config.toml
n_layer = 13
n_kv_head = 8
d_mlp = 704
activation = "swiglu"
rope_base = 10000.0
rope_fraction = 0.25
qk_norm = false
attn_scale = 0.177
tie_embeddings = false
extras = ["capped logits"]
init = "normal"
init_std_down = 0.0
weight_decay = 0.12
grad_clip = 0.5
decay_shape = "pow"
MLP neurons of a small language model. Each row is named by its layer, matrix (down: output weights) and neuron, and shows model dimensions 160-223. Each number is 128 + 32 x the weight over its row's rms, rounded and kept within 0 to 255. A neuron's up and down rows have the sign that makes its largest values positive.
A block is one neuron, or neurons of one layer that tend to fire together. Before each block is what it responds to, as a language model described it from the Wikipedia text at the highest values.

Mid-word piece after l-syllable. Word-piece tokens in the middle of a word, usually right after a syllable with l like Le, Col, Bl, as in Le-x-ington, Col-og-ne, Bl-ack-burn.
L4.down34 [144 114  90 114 157 139 119 133 101 147 154 150 162 144 112 101  85 151  89 157  91  70 154 121 162  98  84 134 148 137 151 116 132  82  40 148 163  91 145  55 180 145  96 138 107 157 177 113 125 139 129  95 171 110 136 155 153 141 126 109 120 129 166 151]
L4.down88 [111 164 143 131 117 160 101  98 159 129 132 151 118 124 158 103 164 159 168 170 111 186 116  74 121  95  90 179 128 155 128  87 140  22 142 191  95 142 129 133 129  64 131  61 142 135 112 100 133  88 126 126 128 141 119  90  98  84 123 110 181 131  68 154]
L4.down124 [139 129 123 124 119 144 119 122 131 151 143  85 156 175 126 105 137 139 109 136 149  68 115  90 175  76 115 119 117 143 131  96  90  73  73 141 133  42 182 138 123 150 153  83 135 161 140 102 149 128  63  68 168 136 133 134 101  90 114 126 134  85 107 154]
L4.down132 [103 104 151 124  94 103 190 127 117 133 133 117 129  90  68 144 112 123  71 127 156 122 203  87  67 102 180 127 159 138 119 118 178 106  49  96 184  96 112 139 119 146  82 118 165 106 138 177 118 107 141 149 139  96 180 110 136 118 113 128 122  73 125 143]
L4.down163 [165 195 110 243 135 112 148 127  64 130 105 167 203 139 139 107 117 123 169 215 124 107  95  76 137 103 119 160 155 131 116  88 162 150 225 136 119 127 111  97 153  83 119 116 126 107 183 158 131 140 134 140 166 104  76 131   7 128 124 125 136 113 118 101]
L4.down190 [160 196 115  92 111  87 147 130  96 125 151 134 120  63 183  93 157 126  85 192  85 225 139 168  98 105 123 139 150  67  94 181 120 134  95 158  75 100 118  92 165 110  57 158  96  98 157 167 156 165 158 140 118 129 112 141  93 134 128 131 154  75 139 158]
L4.down305 [140 137 116 106 155 128 164 149 110 163  55 125 103 140  82 117 196 114  83 179 138 192 123 131 160 132  87 164 153 142 127  75 109  41   0 138 148 131 181  62 196 149  93  90  77 133  91 139 121  52 110 155 164 136 100 148  96 184 130  63 118  98 198 139]
L4.down312 [139 171  83 110 132 122 164  90  69 122 136  74 130  95  56 148 122  75 116  89  93 143  55  71 157 155  94 143 159 158 151 157  86  76  76  95  95 152 126 123 149 142 109 111 124 119 109 159  82  97  86 109 182  99 112  95 132 105 206  88 129 124  90  83]
L4.down365 [138 139  91  87 144  82  84 112 132 129 150 146 139 136  96 151 120  77 136 138  88 134 112 145 140 128 128  87 123 135 127 159 125 120 132 108 140 107 169 108 173 109 102  90 142 144 131 188 110 177 206  24 159 107  71 135 137 118 169 126 134 138 182 112]
L4.down413 [171 110 124 117 119 109 152 106 132 100 125 130 113 111  71 155 180 104 124 167 175 140 115 135 109  82 138 139 127 120 104  73  90  73  67 174 139 114 129 111  98 135  94 149 111 178 130  57 130  82  69  67 136  83 163  98 180 184 117 106 161 105 111 138]
L4.down432 [135 108 112  78 127 117 137 133 145 158 115 143 114 156 105 135 112 122 155 150 140  79 146  57 119 135 106 179 100  87 219  65 192 146 102 182 148  87 138 105 103 183 132 136 178  49 114 169  58 103 115 159 107 100 137 163  96 102 158  97  96 120 167 131]
L4.down443 [122 169  84 202  91  68 108 129 154 103 136 114 133 159 138  65 155 108 132 114 165 133  63 141 211 125 142 123 140 153 155 143 106  99  88 148 177 141 136 176 108 137 141 103 151 193 139 164 165 127  95 170 172  99  93 122 102 117 134  49 157 117 181 110]
L4.down554 [138 156 111 151 222 125 153 131 140 136 129 152 170 185 103  69 179 123 162 192 153 122 173 130 188 131 132 116 151 144  95 123 175 120  84 146 118 119 132 134 105 131 142  67 112 154 118  84 144 140  78 183 175 114  92 133  96 126 145  96 102 173 132 142]
L4.down624 [146 195 100  93 179 130  87 116 168  89  80 151 160 163 140 102 121 115 169 123 123  76 143 174 102  77 134 179 179 166  43  81 100 117 139  60 186  26  94 100 123 107  92  84 132  76 104  76 127 143 101 105 141  96 136 173 114 123  78 154 112  89 139 131]
L4.down632 [105 146  38 118 206 114 180 110 133 141 140 152 160 135 119 116 145  88 151 157 164 128 179 112 126 124  78 131 154  41 147 150 122   0   0 155 127 165 118 128 111 143 184 111 160 115 144  85 121  83 126 136 135 134 130 111 140 124 136  85 117 162  72 134]
L4.down676 [ 83 160 146 134 119 192 129 202 136 138  97 115 112 128  25 126  87 115  93 130 123 181 176  99 201 179 121 124 153  95 130 174 111 120 114 107 175 172 153  97 136 132 134 141  93 113 140  94 103 126 120  95 171 125 190 114 170 155  84 106 122 160  94 159]

Mid-word fragment pieces. Short word pieces inside a word split into fragments, often after a prefix piece, e.g. uc in unsuccessful, crucial, education; c in ascended.
L2.down76 [171  85 131  95 137 126 127 114 151 110  66 165  51 139 149  94  78 127  46 134  94 119 124 151 128 114 163 123 147 138 132 111  97  99 213 148 169 168 115 127 107 168 138 101 164 146 150 202 153 174 141 103 115 176 159 139 175 182 132 120 124 117 132 116]
L2.down301 [130 173 127 145  88 122 120 142 110  92 116 122 112 131  99 127 149 111 118  68  74 118 111  77 133 164 109 155 112 169 155  92 154 190 163 109 102 185 124  90 133 134  86 118 120 151 168 116 129 202 130 120 143 209 151 108 118 156 181 163 104  87 119 111]
L2.down546 [114 128  95 173  86 174 121 140 160 172 100 136 110 200  89 123 185 111 138 115 128  95 150 137 116 107 136 151 136 160  58 131 124 201 236 196 126 112 140 145 139 184  86  86 121 158 166  88  84 101  87 112 218 118 142  85 126 155 122 108 136 131 113 121]
L2.down559 [141 100 124  90 110  86 151 122 105 155 112 147 113 107 166 121  89 152 119 132 106 104 136 111 110 182 112 126  92 218  79 119  73  91 132 131 156  78 143 117 117 109 103 106 125 109 118 155  96 100 135 160  25 112  77 126 103 120 199 151 133  98 142 125]

Paragraph-break double newlines. Double line breaks ending a paragraph or table row, especially just before a new section heading (== Cast ==) or a new paragraph starting In or The.
L4.down27 [151  90  81 109  92 108 111 117 123 125 163 108 106 138 153 157 159 123 162  67 127 152 112 125 154 125 175 169 112 129 100 156 164  81 183  92 115 118 156 163 117 120  91  58 121 109  96  61 135 135 147 145 152 159 173  91 130  88 102 112 166 117  53 145]
L4.down29 [153 117 154 189 139 147 131 100  86 125 114 159 113 128 156 100 172 101 183 102 141 129 146  88 111 105 136 147 107 159 103 153 149 255 255 116 141 149 136 130  94 112 114  88 114 182 115  78 158 149 135 144  96 123 115  86 162 116 136 125 183  88  78 132]
L4.down44 [140 147 173 179 117 114 155 145 142 135 100 199 111 146 120 129 130 125 105  94 132 166 142 188 138 171 123 170 156 138 168 127 165 222 255 169  79 128 151 139 114 133 147 146 134 132  94 105 136 105  91 123 103 178 162 116 100 138 150 136  60 145 125 120]
L4.down116 [110 112 120 127  38 124 154 131 140 158 117 105 107  94 130 110 187 110 157 121  86 104 142 174  85 138  84 133 162 136 115 124 205 217 255 119 146 174 119 118 127 162 109 164 103 112 136 129 134 122 151 123 106 142 168 120 117 130 112 128  91 190 115 116]
L4.down182 [113 117 156 144  53 143 155 119 138 177 129 111 122  99 130 101  70 124  81 143 152  76 127 101 115 116 126 120  82 127 109 141 172 255 255  97 116 110 118 156 148 105  98 167 108 159 115 190 145 115 129 108 105 128 162 145 101 159 121  97 166 162 156 131]
L4.down243 [155 132 107 156 118 155 198 138 107  96 161 127 105 160 103  74 109  86 125  62  96 144 128 147 104 162 130 134 121  86 122 161 165 162 106  58  97 103 159 119 147 146 166 142 109 117 123  31 106 132  36 137 142 170 121 129 124 190 131  90 130 127 148 109]
L4.down316 [146  68 161 159  33 152 146 129 143 137 195 136 145 173 130 150 120  88 135 125 117 148 139 128  86  64 116 121 131 140 125 107 158 120 255 148 155 111 119 178  98  92  91 132 115 142 144  78 158 131  94 157 110 118 163 110 149 122 145 102  74 192 146 133]
L4.down378 [ 99 180 130 162 113 110 110 173  96 166 117 115 159  86 123  90  96 126 130 122 146 228 108 132 145 115 108 159 144 130 124 169 132 189 243 190 109  83 205 131 209 131 161 151 146 109 128  68 108  86 122 150 105 120 121 133 116 187 131 113  82 127 126 163]
L4.down382 [114 133 109 147 125 152 113 109 115 150 114  90 105  81 157 110 121 133  82 114 144 139 146 120 137 153 145  98 111 132 130 108 159 255 255 131 153 104 146 110  93 111 131  91 131 127 104 132 130 167 147 104 128 135 108 122 153 127 133 129  96 141 136 122]
L4.down489 [122 111 115 163  70 161  94 128 124 142 112 121 162 166 101 163  85 130 180 150  94 135  95 109 100 142  71  98 134 138 137 111 176 220 255 166 127  72 193 136 168 128 171 145 119 117 120 114 141 130  91 155 184 159 145 140 123 102 134 127 142  55 124 124]
L4.down558 [ 98 102 134 159  20 118  82 112 150 142 172 152 125  75 172 141 136 111 100 135 128 103 111 121  58 137 121  97 115 130 109  93 108 142 255 110 142 170 112  80 131 142 166 115 147 189 122 130 115 165 152 133 109 123 107 147 116 128 146 174 125 216 118 129]
L4.down610 [126 133 129 127  99 135 150 135 156 133  92 100 195 165 169  96 143 165 206 148 139 134 153 127 122 111  71 154 126 118 120  48  96  71 248 120 142 124 129 115  85 101  99 150 140 141 118 133 124  96 186 126 136 116 152 163 125 127 172  85 145 173  99 108]
L4.down612 [176 120 129 148  50 144 146 114 154 147 128 129  80 158 178 164 147 120 139 120 117 114 123 103 156 127 107  98 173  76 112 104  91 156 255 103  71 171 153 113 127 176 173  99 157 202 149 103  76 144 125 179 118 136  85 149  93  98 146 147 109 186 147  96]
L4.down614 [144  79  99  80 111 135 168 109 129 131 182 118  77 171 155 115 113 129 134 162 110  82 109  61  52  77 128 117  86 116 133  94 176 210 222  96  94 115 149  97 119 123 105 112 173 111 125 110 184 101 110 109  70 112 174 134 147 115 147 147 196 161 155 140]
L4.down622 [125 167  93 141  74 189 120 133 115 162 141 139 136 109 172 170 100 135 120 144 119 144 150 141 133 144 140 136 120 147  92 137 171 244 255 108 103 166 116 133 145 133 151 133 146 130 136 122 125 142 121 167 135 138  99 109 140 159 140 123 111 134 122 155]
L4.down680 [120  67 121 139 242 122 135 116 112 105 142 162  83  77 155 107  76 114  90 157 149  77 155 169 120 100 149 135 121 143 170 117 105  20  29 174 151 170 107 137  87 128  64 109 107 108 151 124 180  92 158 188 170 119 150 141 109  97 154 136 111 147 138 172]

Word piece after initial L. Second subword fragment of a word split after a short first piece, most often a capital L, mostly in proper names: L-og-an, L-oll-apalooza, Sh-ov-el.
L2.down291 [105  83 134 167 148 108 204 143 146 136 113  75 142 151 107 145  91 173 100 144 133 176 127  89  81 147 186 199 164 152 174 111 163 186 192 128 140 134 119 109 182 134 119 162 116 131 171 124 140 110 121 133 104 148 112 175  92 154 164 150  71 122  90 111]
L2.down418 [ 97 159 170  97 163  90 135  96 138 151 160 101 121 139 136 162 132 200 123 151 124 133 175 126  99 135  93 156 111 102 118 120 135  56 106  58 117 131 108 149 142 150 128 140 145 109 113 131 147  45 178 110  83 151 147 100 101  80 165 101  88 128 116 114]
L2.down445 [112 138 140 180 166  90  91 146 144 110  58 133 140 121 119 139 113  52 129 121 116 118 123 128 146 118  84  93 116 130  91 166 104  57  94 136 149 141 104 168  60 185 143 168 123 122 174 155 180 132 131  88 144 135 129 117 172 116 117 144 169 111  55 115]
L2.down655 [100  92 112 189 156 135 153 151 168 134 168  97  77  36  43  90 141  87 132 127 150 189 148 138 172  72 122 134 109 152  70 118 118 108 159 193 101 144 108 107 136 148 138  73 153 172  83  65 110  98 136 107 110 158 165  92 150  38 173 141 153 174 122 144]

Paragraph break tokens. Double line breaks ending a paragraph or table in Wikipedia articles, usually after a period or table pipe, before headings like ==Early life==.
L8.down366 [127 124 106 124 222 119 142 143 117 123 110 109  81 120 107 149 161 135 122 144 143 132 136 113 117  93 122  96 141 125 137 146  11   0   0 148 102 132 124 130 133 139 156 131 123 113 118 149 122 124 113 131 140 102 145 145 143 117 120  80 122 118 146  85]